{
  "num_attention_heads": 4,
  "vocab_size": 8192,
  "warmup_steps": 200
}
MLP neurons of a small language model. Each row is named by its layer, matrix (down: output weights) and neuron, and shows model dimensions 32-127. Each number is 128 + 24 x the weight over its row's rms, rounded and kept within 0 to 255. Numbers have three digits each.
A block is one neuron, or neurons of one layer that tend to fire together. After each block is what it responds to, as a language model described it from the Wikipedia text at the highest values.

L4.down474:139106120137121164092125110184113116119114120110124116134154107157124139106115112145148151093099145112169099153119156104189125137146146158076099114129074101125130130147104120143099205125095125135120140091104104124157143162163141100123151120086165144089107113126119121150125171105114087131
Description: Year tokens in dates, mostly recent years after In, As of, or a month, such as 2014, 2024, 1950s; also year endings split after 17 or 18.

L11.down106:141084139121114090111148123128153085144131102151176112118126125087108161098108097168135108140138091121134107078095125140130098192120104132101098104127186100147134084061135110195101168165117142102131159103141131172119159157109141121180095101130116096093137117132135129120096106147146111142
L11.down520:185076122158172149097097167121106114131112071133123160150124180082135115114165100120194118143095127182145066136134134164128190143120193114125086114151112111137135112126110105123158150134125135097149151108134106122106133149212152130103131110153102091114146126149106153105115173134137166114
L11.down524:134143135110153136108118113136130099161101131175128151119169129116108173096121145126140132148156142114127120084090110151137133126060140148113096103135116110108163150149133156118141114124129131151132113138210134121140081153129046109133135088122128132167175115159147125146145108104145125132
L11.down567:127116122147145094126130143084122145127167108127106159110143083125149148127121122099108146143108155173101108116164110129135124125127108139111135146168074141088134147144125103121183167126142168149180125094175129096119104106141084143141096145111110144085114127180102142118097137136100134142
L11.down1198:137135092139087167097145082142095113152147156158132116138137123127126118126085151132144127125156164124135132135155140168133103114127084104109160103120118123125151109124137144137116115098163160111124154108171119032110149134102097121127147126158103142138117104131152112163154151085116121097
L11.down1366:165147140137122200139098124178063130160162110151130107122134134069160111100126154119119102108159152145155153169151158102144151114104134114114107121111124121119141161108124109118134161133122137133140182112087166124147092158155129176097120113131091146131146154206147076149121180140175129153
L11.down1369:155123128123055149117149134111132151156131155148120141089154117167102204091161093139136136176107126140137149124109131140134135146111131170134072154162126100145124121108136113165150140173156152130115095114121087123116135163131109098120105106151134158149157102143130125119077166135124097097
L11.down1877:106104086120143096148126131156094154163139119138158121162156122148066105104166154132146147127127122106089088116089147075091136129069142140148074129133124141160088140141113145125134129118185115134132124122116127105118111121094099145112151132111094146136111133139138142143112149139142085093
Description: Year tokens, whole or the last two digits after a split century, after In, From, a comma, bar or parenthesis, e.g. 1935, 18|36.

L3.down314:104161115100131115152093175107091108092120136122151126159102129151121141129140148126091125159131161101147119154165127151122113103127141147163146167154112130116137088096134128136157176150128137121095107129113127105143111125090089117088140118140104131121104124142125155097102109086105123100
L3.down397:091165079124135110162160122131139099100085132119117130122076101170097136111148149139145113088119133072124114119109144094115132137090109169167119153114105136170139107162163068155120178113100145151133142150101131096161124104141149137081084136170117128162145128136089160170090128167093110125
L3.down645:128080072118124128112136142127077123127156115124119124148148112090139107084108126126104148090156152142105124131124142128105155125082115120112116122159163105120142112124107185128154094089114154121156087135132112144103107133131147144143139154139088153103082138162146150121142137126102116149
L3.down1104:138174125117109119157145172109113153143121118111173092146156133075123135120134122115151162151093064117125103107153108119110119090160138123096107094175106113110119174122105122131109129093089098090108162121166133126101145132109133115153154155142120093148127087141141149110104121109152135102
L3.down1621:125125113133110172143135137125139128155118127079147115132153123131082134083130099165145135102128131137102153118118133112117111118129138114096108146139078169117130136167122135138122126104070122146139117104139121121120153093098135058158129102125097139128143068145121123129149128136124146141
L3.down1706:116143133159145113152111146133127090120130123119134143102131137109104128103114119119100092116136085146143131124169149129136121111149144119131156147139095116109151102093092132121179151128148169140138071158078122125166132186132117127130137172181084092085122122160158067098154103083116135163
L3.down1741:154120161150114126133146114126131143117121143120121159135134162098118159113153111101139133079128087138104063112155123127098105134115133140053105149119131142161122143165090178115077171119134142109133091121145138107169132104150118114106172105155142139126111115117111096110092149083129100175
L3.down1793:096118132113149144104155119101144106125113177113156107118132102145137152144124098150131162095141083118138139151109128088211101101118131142155114151137126149149170141123082131115136125116101157135134135122104138115179144121127153066102127103120178139097120129142112099102114125090063140116
Description: Line breaks ending short entries in sports lists, such as match results, rosters and player lists ("Newry City 1-3 Linfield", "#15 FB"); weaker on item-final periods and scattered word pieces.

L3.down7:156107121095122137106106094135132139130150066091115141133132114137100118090121150139112098129109134097136146161116111140158132161116152110127107125176089143114145112126152131149110125133115118146182169118134158116111162156165162124144144074101119143081134099160107098107162159166150145109
L3.down125:097141156168124114153145127162137123112147128131117117119151132095120097118158103120155152131090157134121102130120100107105130130107131154119112137153114139127108133110122136147142132163129135140152087135088125121141126128132111159123087116130131100134142122149129096123138164127105118120
L3.down330:126143126147126112155107102175163100158115103103157148183146159135099129110127140109174126126127116175118117152124089121128138126118169160105169162138115144164100074114133155155108117104121141118136144079099111152145132115128135085134116078149125088122105113100115111119124092095103137155
L3.down635:143148143132104100165132112163106147166153113094104149116144145159105147099116160126158153113094144128156161143145116160132129154143144145113162150127138132129090124146143123155089105075113126133140122141082101104133167126156145138156144103112122135105117111141112113140078078123117122157
L3.down1092:077137148121104113141105148122115121177146121086099158103109114133133085119151130138152141145107112130116141169158120155127155110143100182163119110159131152170109152159158107123137125131116131122140130109126122148140142044160093098156109127164159138111144073146121144099090111131108128129
L3.down1246:103159104121150156125097100124111139108126105144127123134093127154116131119076143108134127098087137149126151195120133211133161162139162141136152141176101172141088085135118090151153163129113111107118144107110118119088130127143079134137098102168127158124132090109127093131078119112132151131
L3.down1760:106152128118127114089137100135104100119126097181141148145078136139125182140176078110115116144115109098166109148138133104154133134155137113116110096130132176140084115107126106113140171167172161118130115129126140125163117143170178123142152110143103129128094124170110102129097123146190111150
L3.down1866:169109142186096161118132132152121126134150070150123175167153142151178104130151150111125181109163103129145151116123131127174143151138151106099097116136098109100113138100113139119062149148079151174158143121143131150104164169096138128136124085152146094175122069115105112127119156114135102117
Description: Four-digit years in tables, bibliographies, career lists and In-year sentences (Vienna 1994, | 2007 |, In 1980), plus closing parentheses ending list entries.

L11.down122:162129120134122149147169096143127140098109130124096133144109103145106138131139146164109134159126170121113130160133135153164153101145144136110084106166104099110103119119101137110103141096149134155122139150142146115096144105115092113157092142129168135149122180101135121144098147122106134108
L11.down679:112147139158133098122136157148140176141172128128117141144143143143144117151139156185123100091165163100124142147116121121151153145093166144137125131135120178109098148062135114119132160111158128148135131145168144120113137126152098154125161131090126124133114166164149127168124120140112154100
L11.down726:116124140130099078126152101123145141105136124177137167120072124157134115093092116094072104117096181087122133167102100128169152149127127164145115103129138179080183132148103128082094158140145114095118115147086154095100151146104143138088162127135147153107135110143154081091114109123099150124
L11.down759:102133127112076131114092114128127136108153137120160134142149157126129162137118075094091124162121118135136136108165161124118078100124158129126138090140143153146083137123140174148145115164144155170127120109132124101121108101152099136135151136097136124149092148125115114148126133093171125100
L11.down813:123124179128130101131139129060120130118106111143109102110104102111140124158114168091115163099146163141126179146148122135112133125101107141119088072176103136112157083090118133136135132127135156148119069117108125087101142125136132149099104131138124140104110123145145150145135130135129162113
L11.down1025:159094125127124139153149112157137086119143113163101110117121144122119128144141147128142151160123136110140182112144096132122167120113134146131125120143121145118093135133095093152131130108150120127149080161127150118150109115103122111090098126158149142137121113120129147133137090157107163088
L11.down1647:133130116141125131114140152151135088168152117160129103141087141155108096120121110129124157113154170101143109140124097152118124137108103149128129157137177121086103135109121102110109105111113163171107107106143136105112124130138117118143119098058104112135130093155118117086128137150121119096
L11.down1988:143116135149110145165117074176109139157156131086090142126143125153118104116155146112120102162135170138130085145113169156111100132149097116154097083109157111112090104176127113167101132150120153159130119141158132108124106146100122139100117115059139147108110152123141129157135067122122148149
Description: Forms of have/has/had right after a subject noun or pronoun, as auxiliary or main verb, plus similar verbs taking objects (contains, retains, attracted).

L3.down447:181087128071119157111120093155101106121093112083091119174190076087143133069113123134179103132093119115117120156104132154153133112096110116075148146160160141105070105138138088133168123127130139136172110090140121160165096140107128083135122134130165169141137154158149185161122147101155121143
L3.down478:129092092100129132143083089087137131152140125119113105111124106171094122079120080126179154126108148130128111120088117137149149158129171113108091127121147128134141123120105110122135145143114113142148161121118120126145114153120143159126141151133177080125096158129109099096067121175141163131
L3.down1543:162140138151134113134096098107137107167184152096129071173115161123127133100170114145101134165108127110126106161108117175160135140164119139112124095084137153142147137099116112113171122129103168130180155126160127130117157130113127126138146137120127142122141099138154096121118143121132135139
L3.down1754:107146132158126130149129148142133102129101166151151086117194140106106111129143103135148170100148140121109148151136164121128084135145123127139176165119130160174099098127116132096113116132155118141108117093128155099165086097139140165153164137115127139147098128131122132113111087130117111128
L3.down1774:136119149147093123149103163113103130158172135142133166164137093107149163116153134134110142141103126138128132104113118153143133116112126137093148131109137091143123096120096115151130128119104101134139142101145117130115115143127150133130101112141130137140149150121171158125135151102139152101
L3.down1779:143132131098111112065174107124120093113130101128162113098125142130110143132122140125120114129137160092133130143114122109112144152139152178127160112128142117097110123132106087107142091138129111103123150119103083109099155159132120129100138108125130156126092111067128113143114124136148139090
L3.down1934:148135136127155158144115130103101114129161120129153117105120132118114117122160153105149139139126119134144175116150143096159104094110176122125144118115147143167127137084114101111115089100157087146117112108148131125148119129121123170108141148135153075124096115089139113117160098116095087144
L3.down2007:143147105120136081143077162166135113093109124132097125127131147153133113107087136115143123141118110115111127165105128184128173107125150131124140137144138116185123126142100147092101090157087154124126091109135149159099130146101175182114163092120137117109153140131128120183161093115148100091
Description: Generic nouns naming the work, place or entity under discussion, usually after the or an ordinal: book, film, album, song, and also shop, estate, job.

L3.down43:146077134113105081100115120110119131110113113121122135153141146137133135138138123139117162097097121158119131110165088154115190110137121072093173113147111101136106149136153142116111080136156108116172127153115121148147128139128096159119154137098107154085104125116151134155169101120194111134
L3.down127:139156129089112158117148140135119140142143122128142164097126148127112120124161132146115145070107174114108153110122159143122167132082122148109148068157109070159166146144111109128131117126139142142123157134140139160071087169146125149135094123147142132084103088144103145143095094155125138134
L3.down486:146131123133080087126116120125097091138134124111119160112150116134081129142100105119090124169157124156145135129124145123125110168119134141134133134127146104110104152097126127142115076114117113098092119157143095159153116142110163127110116078108168167130115125162079134162162120148094106157
L3.down526:141113108105108093085162129151144132144135086110137147147121181107133146129119140153111100090120169110148147121132161131109155128117123117081074108108128126159131131133134095177122099112150135108096183155100123135087122152150084142096138132118137134087097126146136133174128088123111116142
L3.down556:132116120120106114087092167153152150108152059133129143135120141140146152091154107132107101085126117100099124137166137154092150112095128153114159071167091111153147117091155126077148115142119139141156103154139130150100116154127133136118111137130114126092128093145148125109125144194164124081
L3.down1208:133120113095115142082093122136122121134185125152115160169103148142164135140105148125110110163121170099112125143137136117112154127096151125154104097141138124138141154149122175103076129104128081172097148146135106179157137101104090154109133118105152159150113122084146109133115095115160092108
L3.down1496:114145128087126146135118106091089107146131045099143126156143129145108092136144125142105109104116111142150089098138144111126151145132099114104141118144136099119141144127114144138147095127161101137163139137136132123066111110134161166109109131106128139127099175131165118107114108143082113116
L3.down1975:112119089124094149118123142095137105105151113123136125125114178138133104077129175145130164099136134140125144076140101113152122142125128119138102136163097127126117143165128135149159086120138141124167142150127093156133156149121127111109139125144124082119135154153166112169141106134164079112
Description: Periods ending long declarative sentences in any prose topic, often the last sentence before a paragraph break, e.g. "break up with him."

L11.down5:148131133156101198160067155133119117144095119159110117122137151090107124123156083143099104138117106131106148075109127108104147163089115143126144141112194127121082115130103111154115102158141150123160146144105145130099120080159116145137125129115109143097136137135113171110134093096172156094
L11.down99:124134107138128090119115138140159150148101103149171114121171105144118138137157117132122159132144142150131110118129105117126122113177151132095156116136096123131114155128136155135135090092107106121105125135124138126109153155105148127117167091192096125145140092153145120147112147119139149081
L11.down137:113161142143115155098145119143165114141145118108104133082129102148109126075161142158092133107112142120159127140095123132129138150155118152124117166128130114153141137133108100151089115120114172128107128120087116134129136128142097084177125111122156141143131094107115105085118133123098124139
L11.down550:131119117116113180114150158135162138148122083148152118157103090134136112066132079142119113156098113110095104146124121122128148149129128115162136104125135141156194131127124144129134111149107085134144123125156088135122098088122123081141113123134130092068112138127145146102126100088112124193
L11.down761:114127147108154098179145085116149126077125109125158137147096142089151163140151089133113119146145169142173144081089117133106116123127128094095133133128110146131115151146136123155094158126135093095118138122153104115112153133129107092165104163143140070115140122160105139135130164130140078111
L11.down837:130119167118159179122108122147152107164158111120155139132152179143151090124145122148126153144112160103137130117125125099133132102123128076101165134135117157109145148120091125120157125128158158125113123121165124125131115103131103130149134151081129146092090127166143077134157133120139121129
L11.down1150:086141139104116128073129135126155151091100120168156129103101136089132099144094118084155107142121149113105152077123118072119118138098148101112147117109116176102185132142148080115109148095140120111086105115133127126128118093133104123114111103143140078137160120171110154129152145115127147097
L11.down1846:122148126096197126129180147145114144134096122097158137131067163106090117146127119130165138128131141183118110118106142125139079090153104102142158128184112122130119091132127171148114140110090119112109135112118135103078147080111125098134096092108080158092094105160104113179165107096086128087
Description: Decimal points and other separators inside numbers, mostly in tables of vote shares, percentages and measurements, as in 58.5, 37.3, 4,319, 13:35.

L4.down392:100128154111162121144126120139103132088115201137134121143113147084128111140135142154156125106118115119109109134147137140131138118118149098129110144093186133119098108113136182119134138114140109134095178130173111115115154141112147133116103146117175125122126114125093112119125128143142117103
Description: Generic nouns after "the" that refer back to the article's own topic, e.g. the club, the film, the novel, the town; also "is" after it.

L4.down1003:140135126120138135070122135121134148139117117134154115130100154155089122126129142161114099124142095137134144105136106150185107155146124120094132154140121102123133117140086119124125117147111095143144115165145070140133124149143105122152136109170138113106130140121087165128099156159126102102
Description: Mainly line breaks right after football match-score lines (Linfield 4-0 Portadown), plus mid-name word pieces (NA, Fort, eo) and verbs after long subjects (have).

L4.down980:125120097116116153082116124103128134078132110123150156170119160140096103137148147155106139127110172131132166160130150140101203141112161140111154099125128094140110143148121161105153109109126125132098130124130132165118172129133114194132111130113168111107088121139118122125123126117159095117
Description: Periods ending long declarative sentences in encyclopedic prose, often closing a paragraph and followed by a new sentence or section heading.

L11.down433:133127075088148104142132123136142156110123138152168113109165174136145169146174156120113123141102108146156089118104125085141143113095092100113153189120132177140128153145110090124090108103148121127147088151160132087141133107140052142123084142155137163128133149139116142160105120094141131100
L11.down1072:125143090145118089092124163147098146113163077141164134119144153168130139118128125123068128150110166136120138182132120132115127162088151136135106133172164154154120141156175149143109132097123113160120137193139142100118164135096080110081166166131121155096101123122118145115210113107164066143
L11.down1146:119141144141151181124115136124140104144132131110104147142121138114068127143167170147102104126123172136122141150162132121111103107131110160119143135141121113109107173173185165120153146158168122121116120082129121164106127124115048123108121116092118111132174106148139110097138100092123115137
L11.down1428:167068124104119134120094158105144133107155112133129156130119166146146124123114152117165150169105132114121134119124149102103137103144117124134126123119116156128077155163125114084144133160109125115131106127076115103142164117136061148148154115114135120071147127145138115131136135135123139155
L11.down1529:116119096085086093124124137117113130110141124079079142168140116115161107103137155110111133160145124101111138154175167132154120139144092132109137119147153126088139144136176129145117129149128116154108089120121151155131105119119086105159105168134130080122112112156114122147133159147185105151
L11.down1576:132140102148121100110150158125127135136164111161109126148191180130089116169115145131124126144108093141123119128164162123105147109151156135115152106107118113150077141166132100146107128083135140135127149163134109163139122110141111161121128147137160123126131128135120153127169137134134126110
L11.down1612:143095111148101177169148116139124116124129113131141143146110146117110122156095105133120137161104118107107142159174135113099126125117133148097089112112073092122111169093125127114103089159151122127118134142126107157140104132127056109108103146093105110159112154154118121081120127128098143109
L11.down1681:127093111146117114159114097154106117162143139161154124126122125138120178110117120125122161131119138124088122133130100105113093154133179137069109144102107115116128109156127129142137162124165126105103155137106107102114140122109022122134126109111146140155134131130116109143119121141133146136
Description: Full stops closing long narrative sentences in biographies, sports and history articles, often after an outcome, e.g. "promoted to League One." or "left the ring."

L3.down70:106128105113120147151112130114128169094110151147133064139104128093137120098155120134109123079123125099120140154111149157102167121118095139129123155099177124113111114126140130126172106129136125112144106104128177097069140101209125117161086173084119133129137105129112149139115105106145127128
L3.down148:118164086173141154125122128107110162083147120124171161141127113115131123130138133084154108127128156130127125154161141137124094123103131079157125116142076121124110153116091172126136102153149128085107135101125157128132120144149149168116123142121140131158119143130146118134123115151136068111
L3.down566:091133100088160138122186145152113094139086113100123128123156149131107143139109099088099090129113120166126142135117134140115168079094108084139106147166121141121108153151119123127191126102115143114143100110162129125114131140133101125140149152145127158155118099100140107172093124153128111156
L3.down837:124139156137135169167112167143067148142080153111132132115171153142154137105141141100115123140126063141102173134123130094117128121132132122172144113125139165123098121153137115153103150070117146154118129135139135124136128116126128091147141112130084134134111145181134064144139133103099155144
L3.down927:144148108120179139137130129146105130108130117172086162142104139113147142148124094154114157173118132112114164141121099138155142126108103156117172115116148156065073105109160137108128117128140141122128121116119108112171118120116117111091115142129167142165134162114143135124157099110145090115
L3.down987:148121129152091158126135145130120149137114174118158141133140105125111135105113115113131111147158186154093101112127098132103126094143137130167149134095156146131168117103093165121153119122133166128095099135105169086131099150099143125144093087102116120122119161129143069133106129119154130091
L3.down1424:180152120103108130179127131156103106069162112141127109136158139174134114106156127154106114145105132123112127128112125139137092149124107126145137120161149144129135143146109107125117094112141096167141142132150123143119170121149147148105167144137110138134086135112141113130118122137122102116
L3.down1603:143110134125120085138165140140158149128114153097133121125122149121113148133152097146139113093116106124092110117141143121101076148117132133075103180186137152120131151143145129165143155116131178156143115132119135130124139123067097139136095106127149108174107139135120145148168138158174052131
Description: Tokens inside pipe-delimited stats tables, such as leading decimal points (.5, .190), opening parentheses before converted temperatures, and zero cells, plus some census and infobox figures.